MLP neurons of a small language model. Each row is named by its layer, matrix (down: output weights) and neuron, and shows model dimensions 16-111. Each number is 200 + 40 x the weight over its row's rms, rounded and kept within 0 to 999. A neuron's up and down rows have the sign that makes its largest values positive.
A block is one neuron, or neurons of one layer that tend to fire together. After each block is what it responds to, as a language model described it from the Wikipedia text at the highest values.

L7.down63,229,179,150,184,227,203,179,257,182,263,223,218,213,240,190,199,182,164,164,161,225,160,152,148,220,244,187,231,189,213,223,171,238,252,220,229,224,167,312,278,187,136,156,191,164,167,232,136,180,169,279,251,234,194,100,207,143,215,237,269,181,223,175,145,197,196,177,200,253,163,231,233,270,195,197,152,270,201,168,161,195,212,167,165,232,261,180,193,201,279,208,256,137,172,196,268
L7.down93,196,148,164,247,211,181,208,247,142,178,190,136,184,210,174,130,152,136,257,215,206,141,155,200,191,248,217,87,161,188,230,247,176,214,202,241,223,145,186,184,212,210,206,269,205,178,240,231,189,224,231,228,249,261,174,237,204,176,182,222,152,141,271,222,178,208,196,179,152,203,244,241,237,205,219,213,164,150,234,206,189,157,223,197,211,147,138,210,205,239,223,281,180,227,240,165
L7.down277,125,141,248,183,186,168,174,241,243,215,157,161,148,237,194,211,153,129,225,193,222,235,214,176,126,235,186,214,160,196,208,192,242,93,277,210,214,252,212,131,238,191,241,159,157,133,254,185,245,184,172,225,186,144,186,194,138,212,233,212,216,167,208,256,236,174,237,206,184,248,132,150,216,203,163,216,120,221,145,173,188,227,146,125,168,147,228,192,212,169,259,211,243,183,190,109
L7.down446,227,292,178,241,178,201,190,176,260,196,175,205,245,184,152,184,160,127,214,271,190,184,227,155,246,298,198,212,224,259,229,220,158,149,163,174,204,182,256,193,198,214,184,262,162,213,233,199,214,124,219,210,140,204,216,188,258,200,150,232,186,223,157,114,114,218,120,192,135,213,239,268,139,249,305,251,156,209,278,212,191,211,283,213,170,198,153,126,183,227,212,249,160,157,220,186
L7.down598,190,206,216,145,223,171,227,228,190,158,159,195,168,261,253,195,238,194,236,140,234,225,216,202,200,211,258,224,228,131,182,230,154,269,210,160,109,194,208,171,167,244,210,162,176,162,184,190,178,141,168,178,212,227,274,195,221,219,255,198,211,192,195,186,164,228,254,164,208,197,313,141,159,208,193,208,251,246,89,235,286,159,216,169,219,191,203,216,205,173,185,235,190,157,218,211
L7.down637,146,173,185,222,222,201,192,227,178,251,226,248,213,153,182,222,210,182,166,191,255,178,211,195,154,225,219,195,283,216,227,139,170,211,181,270,161,191,232,230,179,214,223,303,173,211,223,245,156,164,267,247,196,178,219,189,114,195,259,146,175,207,144,216,223,218,109,182,228,175,212,209,162,263,247,213,179,195,196,94,249,202,185,211,217,182,154,152,177,183,228,170,178,167,265,91
L7.down931,233,178,151,250,236,207,245,203,204,161,241,215,225,169,120,124,191,154,179,187,225,209,202,217,148,194,205,198,219,179,181,198,172,178,189,139,229,150,177,213,174,155,245,167,223,181,228,210,132,149,238,191,198,173,115,182,228,172,174,231,182,205,145,217,205,283,153,189,226,220,216,206,239,206,142,222,193,176,191,298,200,260,258,212,197,193,248,153,188,240,163,212,170,231,182,175
L7.down943,211,166,231,187,166,201,186,222,190,127,230,218,289,207,249,141,97,172,159,249,267,215,196,205,186,179,186,192,255,174,213,151,190,321,172,168,167,177,168,205,242,220,215,212,242,192,171,125,214,202,187,210,149,187,223,201,162,121,244,259,168,217,180,231,201,208,198,167,276,165,166,202,249,195,210,194,271,172,169,246,215,178,198,230,268,233,295,183,129,258,176,165,204,157,218,186
Responds to: Clause-opening subordinators

L7.down73,193,129,175,194,229,179,241,221,203,268,117,115,249,240,244,259,288,181,281,264,150,240,164,254,208,208,209,141,210,135,174,211,169,195,230,231,166,216,170,258,177,202,195,223,182,203,221,175,174,213,187,222,166,268,193,189,299,251,231,214,167,203,166,120,183,177,201,267,249,199,238,190,191,196,137,211,267,206,294,197,189,140,202,179,214,128,177,221,173,162,179,180,195,197,162,207
L7.down133,163,137,152,121,184,260,156,165,216,195,163,230,199,284,205,223,279,202,153,190,165,230,286,184,222,183,208,215,176,166,226,228,201,238,173,197,208,204,119,179,288,216,181,199,268,289,190,180,255,252,234,136,221,185,183,96,231,179,173,233,160,220,180,138,177,187,271,178,251,210,230,246,158,165,148,182,237,176,180,166,166,192,175,150,183,116,235,166,214,232,178,227,174,189,142,151
L7.down318,184,138,166,210,156,255,197,147,243,239,272,168,191,265,165,178,184,193,206,179,212,211,303,221,213,141,187,225,171,213,199,285,221,213,266,191,233,252,165,198,152,130,147,218,219,229,233,199,143,190,253,201,220,256,235,218,226,178,186,186,271,236,226,182,211,181,224,152,236,182,226,205,165,250,158,214,193,168,146,216,209,188,178,197,200,200,171,179,197,219,259,217,209,187,289,225
L7.down722,178,212,168,190,166,190,283,230,170,141,261,176,264,252,186,127,237,140,197,196,198,231,169,228,149,205,215,172,209,312,266,232,98,177,241,274,182,222,147,117,142,173,178,136,207,189,243,247,203,220,172,136,198,228,217,160,186,233,173,214,148,172,176,176,286,229,168,211,212,189,167,232,178,234,212,193,182,235,174,203,247,201,217,138,239,228,158,294,179,211,205,248,246,213,248,169
L7.down820,165,200,246,181,206,260,93,155,148,150,216,165,159,167,230,259,245,180,193,202,213,239,197,191,186,151,253,230,160,256,197,205,195,238,174,204,266,207,259,216,249,198,217,150,189,197,176,157,309,204,248,174,217,167,179,201,172,164,196,213,132,248,249,253,170,239,317,175,163,240,204,193,159,258,107,189,332,168,217,297,177,204,177,165,254,203,197,123,160,216,224,240,206,249,215,190
L7.down978,265,217,206,221,147,225,213,186,213,163,226,179,269,186,169,137,161,198,221,265,240,192,152,204,197,187,195,242,171,218,234,223,268,225,189,287,207,220,271,207,233,187,211,113,228,178,202,172,158,177,231,187,253,270,212,227,253,237,207,214,186,206,128,152,98,269,216,215,224,226,249,255,219,184,216,221,200,257,209,199,245,187,228,199,249,126,213,228,237,226,270,226,254,202,140,203
L7.down1148,246,209,167,196,221,221,169,173,167,138,216,185,223,250,197,135,228,226,164,179,264,255,217,189,226,208,202,112,155,179,199,209,254,253,233,144,146,252,215,128,233,128,102,228,164,205,236,262,156,251,191,143,256,175,218,226,167,152,263,160,207,195,210,179,216,233,127,233,238,160,161,178,257,258,260,251,213,190,161,201,256,160,233,177,204,86,211,210,149,222,171,200,209,276,271,213
L7.down1151,177,211,170,128,207,241,205,223,155,151,214,211,206,159,154,133,204,253,224,188,232,189,197,226,213,241,137,168,223,200,163,223,220,257,199,142,178,191,237,193,195,208,163,190,215,149,176,236,216,230,187,169,162,224,146,224,207,164,266,240,181,164,94,165,237,210,305,164,209,206,217,236,191,221,223,143,180,211,173,255,191,173,213,166,162,193,181,142,124,196,203,171,154,234,226,248
Responds to: Word-final suffix pieces

L5.down504,246,192,242,259,217,183,233,245,231,245,208,184,291,184,202,232,184,167,235,180,239,179,124,232,167,293,235,258,176,209,231,193,156,180,207,188,211,195,223,185,149,185,209,199,152,181,204,161,169,198,155,268,173,204,231,137,199,205,196,242,183,179,159,288,130,270,100,200,186,228,229,191,122,164,178,187,210,221,261,191,214,149,88,230,178,190,201,232,253,118,211,153,197,169,175,224
Responds to: Word-completing pieces, concessives

L10.down41,245,228,208,226,161,149,206,147,193,252,223,221,180,204,217,181,167,227,191,212,209,155,180,202,209,265,210,93,212,132,155,174,176,175,227,162,224,239,237,205,236,200,284,117,154,217,241,194,186,200,239,270,241,187,234,239,296,193,273,250,214,207,135,222,190,239,185,159,192,203,162,190,310,188,189,235,229,217,233,138,200,179,236,169,212,158,227,199,227,253,229,170,156,173,225,182
L10.down404,289,136,198,139,210,277,131,234,166,244,178,236,200,217,235,206,268,106,222,155,206,197,176,196,242,229,194,179,121,236,203,189,215,217,191,225,218,224,141,242,208,304,260,187,212,150,195,179,236,179,95,164,168,235,277,261,247,125,232,150,203,209,215,166,230,228,127,183,127,149,183,213,183,219,154,230,202,202,205,213,156,231,221,263,160,222,293,233,177,166,184,223,157,188,205,215
L10.down618,99,196,325,187,194,199,163,223,224,200,194,196,203,134,244,202,200,188,177,178,204,186,136,173,203,219,194,219,129,205,204,253,188,150,212,233,158,225,197,225,221,227,187,206,193,211,215,138,271,165,268,224,208,255,215,240,169,92,178,166,145,200,214,255,176,185,142,184,169,288,187,230,208,262,173,132,169,214,179,157,207,190,178,154,241,185,197,112,204,208,221,125,210,140,190,226
L10.down703,217,176,188,252,195,176,214,242,134,176,194,185,219,205,225,222,234,189,175,190,81,248,216,227,161,158,224,212,137,247,230,270,174,215,162,205,156,172,144,172,193,226,211,268,219,197,182,201,181,210,207,141,154,191,140,241,194,227,138,247,197,86,252,219,180,185,210,170,237,215,173,180,250,185,230,130,166,210,220,148,203,133,263,208,227,238,203,157,247,212,217,194,197,107,231,115
L10.down982,222,218,259,146,254,231,210,175,194,142,220,202,233,251,222,181,239,282,248,233,196,177,158,158,250,251,213,134,149,251,167,164,132,244,234,188,226,200,239,237,184,177,211,166,165,246,241,208,164,299,182,138,181,208,126,215,230,182,158,201,195,155,145,193,132,192,196,176,223,215,205,226,254,217,269,232,174,228,172,267,176,244,179,105,220,222,211,220,248,235,160,139,217,162,155,217
L10.down1002,157,212,234,160,155,209,141,184,188,187,175,237,170,146,199,131,222,194,201,213,227,235,179,162,200,150,240,258,198,204,145,199,215,258,200,212,153,175,213,215,226,222,176,315,160,181,195,110,162,188,156,198,214,154,190,157,285,209,219,245,209,264,196,209,285,148,210,150,239,245,196,266,246,215,250,246,207,202,277,255,142,236,218,234,172,196,234,172,179,232,235,197,176,193,191,175
L10.down1137,238,149,175,211,175,203,240,284,187,205,224,133,225,274,252,250,151,226,209,231,185,231,251,217,270,162,126,209,197,194,215,175,176,183,227,243,268,161,200,290,178,223,222,195,213,157,196,176,219,115,215,221,245,159,226,172,173,197,156,220,135,175,144,218,196,191,148,262,170,229,221,136,189,254,187,239,227,189,177,185,156,146,169,228,200,151,176,227,172,185,221,200,164,229,181,186
L10.down1203,201,251,183,241,201,199,163,164,205,225,150,179,218,253,174,244,263,195,208,184,150,144,206,177,261,230,166,238,191,158,162,252,230,256,164,222,123,237,237,197,184,180,248,189,202,231,216,212,211,141,229,153,176,169,308,223,258,174,184,203,179,205,214,125,167,250,183,117,86,161,269,229,160,230,226,184,179,246,202,230,162,167,215,241,196,229,240,263,221,204,210,215,190,193,228,149
Responds to: First-name word pieces

L7.down211,225,240,166,178,267,174,261,160,209,132,212,124,193,162,198,155,210,239,238,221,261,199,214,207,162,242,201,162,231,192,202,205,264,252,236,200,201,172,181,219,207,157,214,163,216,182,179,220,195,191,224,225,185,198,204,153,220,204,141,177,184,240,228,173,111,269,182,196,142,216,243,156,252,218,214,172,224,177,251,171,166,184,174,277,168,202,221,261,151,128,209,201,189,232,234,157
L7.down486,164,254,150,107,239,238,229,224,212,154,191,113,185,211,277,218,222,185,212,162,218,154,230,288,187,190,195,221,216,207,201,241,176,210,213,171,152,180,255,185,197,196,257,179,196,158,177,248,264,221,225,167,187,184,222,182,178,181,206,228,176,205,239,145,245,149,224,210,170,196,172,243,248,205,144,203,226,193,231,252,143,140,236,218,226,260,195,276,205,148,163,182,205,158,211,230
L7.down544,188,200,182,164,178,198,225,199,193,189,170,200,164,204,158,222,130,166,234,184,243,200,214,222,173,186,191,177,209,257,231,184,236,269,202,226,203,200,155,246,222,190,237,214,251,232,179,214,252,188,220,234,257,199,134,208,184,172,224,233,145,115,160,188,247,282,236,187,187,152,291,180,167,168,226,157,264,210,124,216,236,193,185,221,245,176,162,284,183,189,146,159,163,210,268,201
L7.down618,248,195,246,192,174,179,204,212,126,261,169,172,185,205,218,204,188,288,233,144,136,215,257,247,180,207,178,195,138,192,174,184,185,143,168,146,172,221,154,179,263,229,191,126,193,144,289,210,210,234,169,202,127,141,164,179,167,243,197,224,205,223,157,242,222,243,164,196,177,193,180,126,239,153,209,250,244,194,229,254,171,183,232,206,157,248,178,162,159,225,141,197,168,224,248,209
L7.down744,194,222,243,150,217,244,186,274,181,231,164,173,143,207,206,213,249,242,238,179,209,195,174,182,238,194,161,216,225,249,182,236,155,264,206,170,200,215,206,174,176,180,173,188,190,171,198,174,163,195,271,270,250,221,243,223,264,228,151,145,207,188,132,166,148,126,185,225,163,238,188,243,127,165,133,192,225,226,308,190,223,251,185,258,231,207,175,191,170,256,139,213,192,178,254,205
L7.down751,270,195,211,223,213,187,143,244,248,245,146,183,187,191,210,218,235,218,183,272,240,181,177,229,181,130,155,143,144,239,181,162,213,252,177,190,218,212,147,213,174,215,208,254,194,221,203,248,226,235,237,229,166,199,193,140,186,198,166,194,229,196,225,249,188,217,175,183,240,210,252,175,259,231,216,208,147,144,198,218,181,194,171,276,205,244,163,208,114,163,262,225,216,196,145,171
L7.down993,170,194,186,234,210,183,175,244,161,290,177,205,105,168,220,208,222,248,167,201,228,207,157,213,236,175,187,194,203,268,228,224,202,250,222,257,149,206,178,198,202,222,228,170,141,155,257,259,168,240,222,116,95,176,185,197,206,224,254,236,140,207,204,222,222,246,204,215,255,174,268,264,218,237,236,192,159,262,186,174,224,188,223,205,183,259,171,172,250,228,171,132,278,258,300,164
L7.down1006,184,192,55,186,231,202,168,163,155,207,167,236,144,155,183,158,190,212,270,231,286,238,197,238,228,280,212,183,224,147,232,165,191,212,168,205,196,196,164,212,236,245,190,253,167,203,131,182,142,145,210,222,207,113,226,165,204,181,222,146,178,243,191,263,156,150,221,126,214,215,170,204,215,214,239,172,170,205,314,138,246,146,200,235,143,207,238,233,169,231,206,217,170,207,195,225
Responds to: Spanish/Portuguese name fragments

L5.down739,225,182,190,150,219,227,143,167,269,202,247,295,160,222,181,190,189,130,247,192,186,241,150,211,203,186,199,211,176,159,190,207,177,153,154,224,230,199,194,235,213,128,162,179,160,167,219,81,190,194,211,229,136,185,174,158,183,258,254,256,214,218,213,147,244,262,241,192,231,156,154,162,161,154,245,171,151,203,145,207,112,255,206,184,215,201,255,230,213,211,208,170,145,171,167,221
Responds to: Phrase-opening determiners

L5.down369,195,189,199,200,198,201,201,199,181,181,177,187,131,205,153,216,162,257,241,251,214,269,259,227,160,242,208,181,262,198,216,170,214,204,230,232,153,176,163,226,222,190,197,173,190,153,192,176,164,272,244,150,198,141,230,110,228,196,208,145,238,229,120,254,163,229,214,192,145,303,202,147,221,111,201,207,225,141,234,176,208,144,136,218,217,233,157,170,131,243,181,196,196,232,141,199
Responds to: Word-final name endings

L5.down744,175,242,161,166,240,216,170,211,209,236,215,165,174,205,117,210,220,188,188,190,250,222,190,113,191,175,175,215,229,274,178,234,230,198,200,233,182,240,215,247,206,157,166,256,138,214,236,262,230,202,264,144,140,233,210,181,221,141,249,176,187,163,180,208,224,224,193,205,211,195,231,224,180,115,197,215,234,190,218,220,148,210,149,162,254,144,175,212,224,168,207,285,179,180,207,129
Responds to: Mid-word completion pieces

L10.down220,178,243,173,195,170,226,115,178,220,179,171,282,171,262,165,164,219,160,107,219,90,298,187,188,158,227,202,168,261,152,182,190,144,200,188,158,232,130,153,192,219,201,302,235,194,194,207,192,198,189,236,120,179,216,214,223,197,170,162,159,190,157,190,172,218,233,219,178,185,181,141,158,180,249,160,185,144,171,174,241,179,193,194,149,222,185,185,164,196,207,134,262,207,229,240,196
L10.down346,208,140,182,164,137,134,105,196,220,219,200,187,201,228,147,185,221,274,221,289,184,216,155,207,153,203,192,228,130,153,164,199,218,229,199,151,162,238,197,168,186,215,292,179,193,189,188,199,224,210,230,160,289,215,177,244,106,172,167,224,232,170,196,224,214,189,181,202,289,180,271,128,274,151,115,156,194,165,241,202,229,237,212,185,183,216,163,206,228,231,209,176,228,168,200,135
L10.down440,160,213,130,291,247,218,185,263,196,149,139,268,162,222,159,210,174,167,129,253,255,213,175,233,155,261,189,191,219,253,181,223,220,170,166,218,185,230,184,201,216,212,249,165,239,250,220,246,139,240,210,249,169,298,114,202,180,259,227,178,220,216,157,321,165,176,215,198,254,214,282,221,282,105,186,220,217,146,204,136,169,176,210,224,208,162,109,223,239,183,135,208,185,241,247,129
L10.down585,210,170,120,162,201,256,208,218,234,184,161,206,234,201,183,210,216,172,260,203,166,207,216,199,226,211,150,189,224,234,196,185,248,188,174,225,164,252,199,191,228,180,145,240,283,207,157,143,118,186,224,217,244,194,174,191,233,233,243,197,174,225,101,198,250,208,187,187,177,253,216,181,179,155,206,217,245,165,145,235,252,188,195,259,210,97,191,203,204,237,260,262,269,285,164,223
L10.down993,216,192,150,266,174,173,142,244,214,266,189,174,148,215,183,276,189,187,185,279,155,211,177,188,191,283,266,242,187,109,206,159,120,263,235,191,191,217,204,233,253,219,193,206,188,241,256,151,139,205,251,192,199,218,162,207,217,190,281,240,189,214,152,294,196,160,191,235,260,209,146,201,188,171,248,195,130,185,148,214,232,137,252,169,267,194,226,215,305,238,180,236,248,113,188,189
L10.down1071,151,230,199,190,182,149,218,181,192,160,204,199,212,184,113,154,189,244,203,146,278,245,172,145,218,233,181,261,196,139,171,268,170,181,204,185,246,208,164,164,155,158,197,229,231,183,191,200,151,217,236,216,179,160,167,136,215,177,210,204,278,104,195,160,182,217,250,233,256,153,240,186,160,158,173,173,215,208,140,168,208,211,191,183,214,265,184,194,170,239,255,117,301,153,279,149
L10.down1072,266,210,218,235,138,197,265,237,203,184,171,236,174,193,161,206,193,139,168,238,193,195,114,191,155,254,206,208,211,309,224,191,127,170,187,163,207,185,201,270,215,222,255,214,198,287,173,241,127,206,237,208,222,213,196,179,127,213,242,276,213,198,193,205,217,204,217,190,178,164,211,132,212,205,160,218,226,178,163,128,186,171,233,221,123,209,150,132,167,181,217,199,178,241,218,195
L10.down1204,147,209,119,171,125,250,233,207,199,197,204,181,208,186,111,208,263,113,237,162,170,216,186,160,181,194,162,201,187,239,206,136,167,289,166,226,193,240,196,188,237,245,170,191,245,234,229,185,184,230,238,218,237,210,207,177,169,245,267,167,115,198,152,207,243,227,154,208,197,204,226,224,237,135,219,199,206,198,126,203,223,244,207,196,139,219,208,218,137,198,198,204,214,253,232,193
Responds to: Clause-introducing conjunctions

L7.down260,278,211,141,189,149,148,183,162,213,177,143,201,261,209,202,194,163,211,189,221,241,164,98,243,164,189,193,178,235,127,257,195,244,138,182,234,208,161,165,194,213,205,153,241,180,247,225,229,254,208,234,187,193,261,166,179,196,176,178,197,152,165,299,219,262,181,236,174,231,189,208,233,120,274,173,259,244,152,207,242,231,193,153,237,160,189,263,217,197,255,170,208,206,238,173,177
L7.down476,181,228,179,183,179,238,205,236,232,238,132,235,221,169,126,175,178,219,233,186,194,229,231,137,248,192,227,204,194,172,85,240,265,205,254,232,200,196,178,170,255,211,138,209,239,205,274,167,233,241,225,244,251,183,234,202,231,237,243,259,242,217,206,153,230,167,220,191,149,173,252,207,208,132,262,113,163,177,162,262,224,255,254,160,226,195,203,190,187,249,203,243,160,181,211,176
L7.down661,203,196,244,172,236,161,224,183,183,178,245,182,246,215,177,221,205,155,168,214,234,184,203,174,223,202,216,179,124,162,207,214,174,155,186,233,223,170,186,192,208,145,205,226,154,193,231,261,158,172,177,215,205,146,270,205,164,197,205,280,207,141,228,212,191,170,179,215,206,218,213,177,203,232,108,236,165,181,179,208,224,284,180,225,259,288,137,153,126,195,278,205,254,169,162,199
L7.down761,140,259,157,180,217,185,192,239,166,214,177,219,208,177,198,219,198,172,198,230,250,258,199,184,168,222,220,211,195,174,171,235,189,172,224,209,233,216,229,222,210,214,164,185,167,317,196,197,197,176,239,219,215,260,211,202,269,185,157,215,215,194,190,279,169,209,177,261,236,176,142,177,238,182,248,246,248,105,151,162,184,214,193,207,222,196,182,202,160,268,204,195,254,145,169,216
L7.down856,232,214,273,248,217,176,177,160,153,263,219,161,194,177,183,314,170,180,163,229,174,206,179,296,207,175,213,198,264,261,190,247,209,219,222,207,222,172,161,237,226,165,227,226,176,171,114,285,209,199,163,258,217,173,154,147,231,223,236,197,133,168,212,201,163,224,187,148,226,168,180,215,172,231,219,249,215,173,194,233,260,256,164,277,158,188,216,233,222,207,180,263,191,213,182,195
L7.down1120,229,156,220,208,171,197,258,145,257,246,162,199,252,181,185,158,180,192,136,218,165,158,233,179,213,148,204,178,194,170,170,311,139,241,216,194,142,219,190,191,235,156,245,268,226,191,180,210,244,125,217,223,277,237,284,218,206,263,194,211,146,178,194,212,154,201,125,251,165,247,204,154,161,236,168,180,218,153,133,173,167,167,211,195,254,208,188,228,190,212,249,215,229,183,229,202
L7.down1141,195,269,162,223,233,186,242,183,187,282,225,209,300,215,144,269,227,185,250,171,283,242,178,218,193,251,239,211,202,216,254,142,225,152,196,148,185,264,215,172,227,160,221,207,144,213,194,162,174,156,239,255,278,193,172,161,268,227,195,232,218,225,221,256,208,280,137,185,243,228,159,209,168,201,224,260,149,233,171,165,155,210,230,149,282,149,176,255,223,212,182,271,195,170,177,203
L7.down1206,216,243,233,195,226,237,209,206,134,183,185,237,152,140,216,221,262,210,112,146,209,219,176,231,197,175,251,162,229,202,243,225,150,203,235,247,155,214,183,185,183,222,186,183,214,244,184,201,209,216,164,223,233,199,227,201,203,159,257,148,209,163,196,240,226,246,203,237,188,188,140,202,166,250,110,227,180,245,229,255,186,166,188,177,276,191,234,224,226,138,152,205,175,197,260,158
Responds to: Tokens inside titles

L10.down63,248,194,204,232,152,208,256,182,221,187,212,193,246,266,126,224,172,212,213,182,215,222,153,168,232,236,176,234,167,231,155,240,148,173,196,152,170,192,130,177,256,231,228,108,210,198,221,164,218,217,174,194,213,224,186,141,138,205,211,215,164,156,143,171,188,259,172,148,194,232,255,224,169,238,188,238,225,234,196,221,189,176,218,235,222,230,217,190,188,212,172,236,206,123,210,215
L10.down90,185,226,233,207,237,182,261,175,183,182,167,231,219,225,178,219,210,117,185,241,154,227,222,164,177,192,126,249,250,114,162,259,195,173,205,158,245,258,142,220,189,182,169,201,189,200,178,228,278,180,225,173,281,210,172,199,226,191,264,200,236,230,203,197,134,230,237,230,253,152,184,230,193,105,249,225,145,201,251,239,153,191,249,207,182,177,268,220,223,188,191,216,186,156,156,174
L10.down368,214,198,147,196,180,162,224,207,247,230,204,150,272,231,245,198,220,124,180,244,146,169,225,235,145,196,107,206,109,224,148,202,273,228,241,265,222,124,145,194,189,261,186,286,249,114,181,191,221,283,248,191,180,167,203,219,211,208,285,182,277,194,170,94,261,167,109,210,223,231,239,231,196,254,226,219,113,154,226,210,252,221,216,179,195,166,218,230,208,118,126,179,156,277,170,211
L10.down384,220,205,118,160,212,195,266,232,212,227,235,185,194,202,166,228,218,174,172,228,174,243,255,163,236,252,240,142,182,193,230,241,230,224,200,202,172,220,131,230,168,171,232,220,176,219,221,252,173,159,245,239,167,172,226,216,163,259,241,198,180,186,186,199,174,169,208,162,274,164,209,261,271,193,175,177,299,197,203,230,159,252,249,215,210,181,157,184,159,189,211,151,212,204,262,213
L10.down407,221,181,217,158,141,162,189,201,161,159,192,230,189,183,239,157,179,138,169,198,205,215,188,238,225,197,176,229,203,138,203,268,254,202,168,239,214,167,191,193,146,206,259,113,189,248,185,175,224,188,208,138,142,226,252,176,197,265,172,229,206,193,235,183,164,199,254,174,242,204,211,177,222,107,253,181,154,168,318,324,165,235,207,183,157,159,249,135,225,209,241,183,170,177,118,243
L10.down1016,235,203,133,196,188,205,163,177,219,222,268,161,261,234,155,124,199,223,168,182,167,178,223,191,184,255,158,196,194,220,181,226,176,178,170,223,224,198,129,216,172,235,279,232,218,253,158,217,163,250,157,218,204,215,147,170,232,154,116,183,197,255,214,205,202,236,148,215,172,180,158,179,237,194,256,185,158,210,156,186,160,222,232,187,214,183,152,217,167,242,233,241,153,206,145,195
L10.down1128,196,167,183,155,251,254,228,211,229,167,209,249,206,185,224,186,209,216,216,208,167,132,97,191,213,277,182,190,281,196,165,168,183,175,212,178,192,205,149,220,195,217,180,173,122,234,241,209,182,198,155,225,180,205,222,213,150,127,159,231,174,229,170,246,273,193,157,182,199,156,216,189,206,205,134,131,179,202,198,251,267,239,288,225,235,186,139,164,195,224,203,189,208,169,186,221
L10.down1160,153,237,212,213,104,241,199,238,244,232,223,209,233,249,216,184,244,211,183,270,196,228,169,216,193,233,277,142,216,167,196,243,148,255,190,239,196,191,185,175,222,202,232,156,185,230,233,281,223,168,194,212,183,183,212,211,324,183,207,316,196,255,175,216,185,166,183,239,186,212,157,220,149,227,214,240,277,150,138,224,221,182,181,184,197,182,212,196,260,224,193,167,166,144,218,183
Responds to: Plural noun endings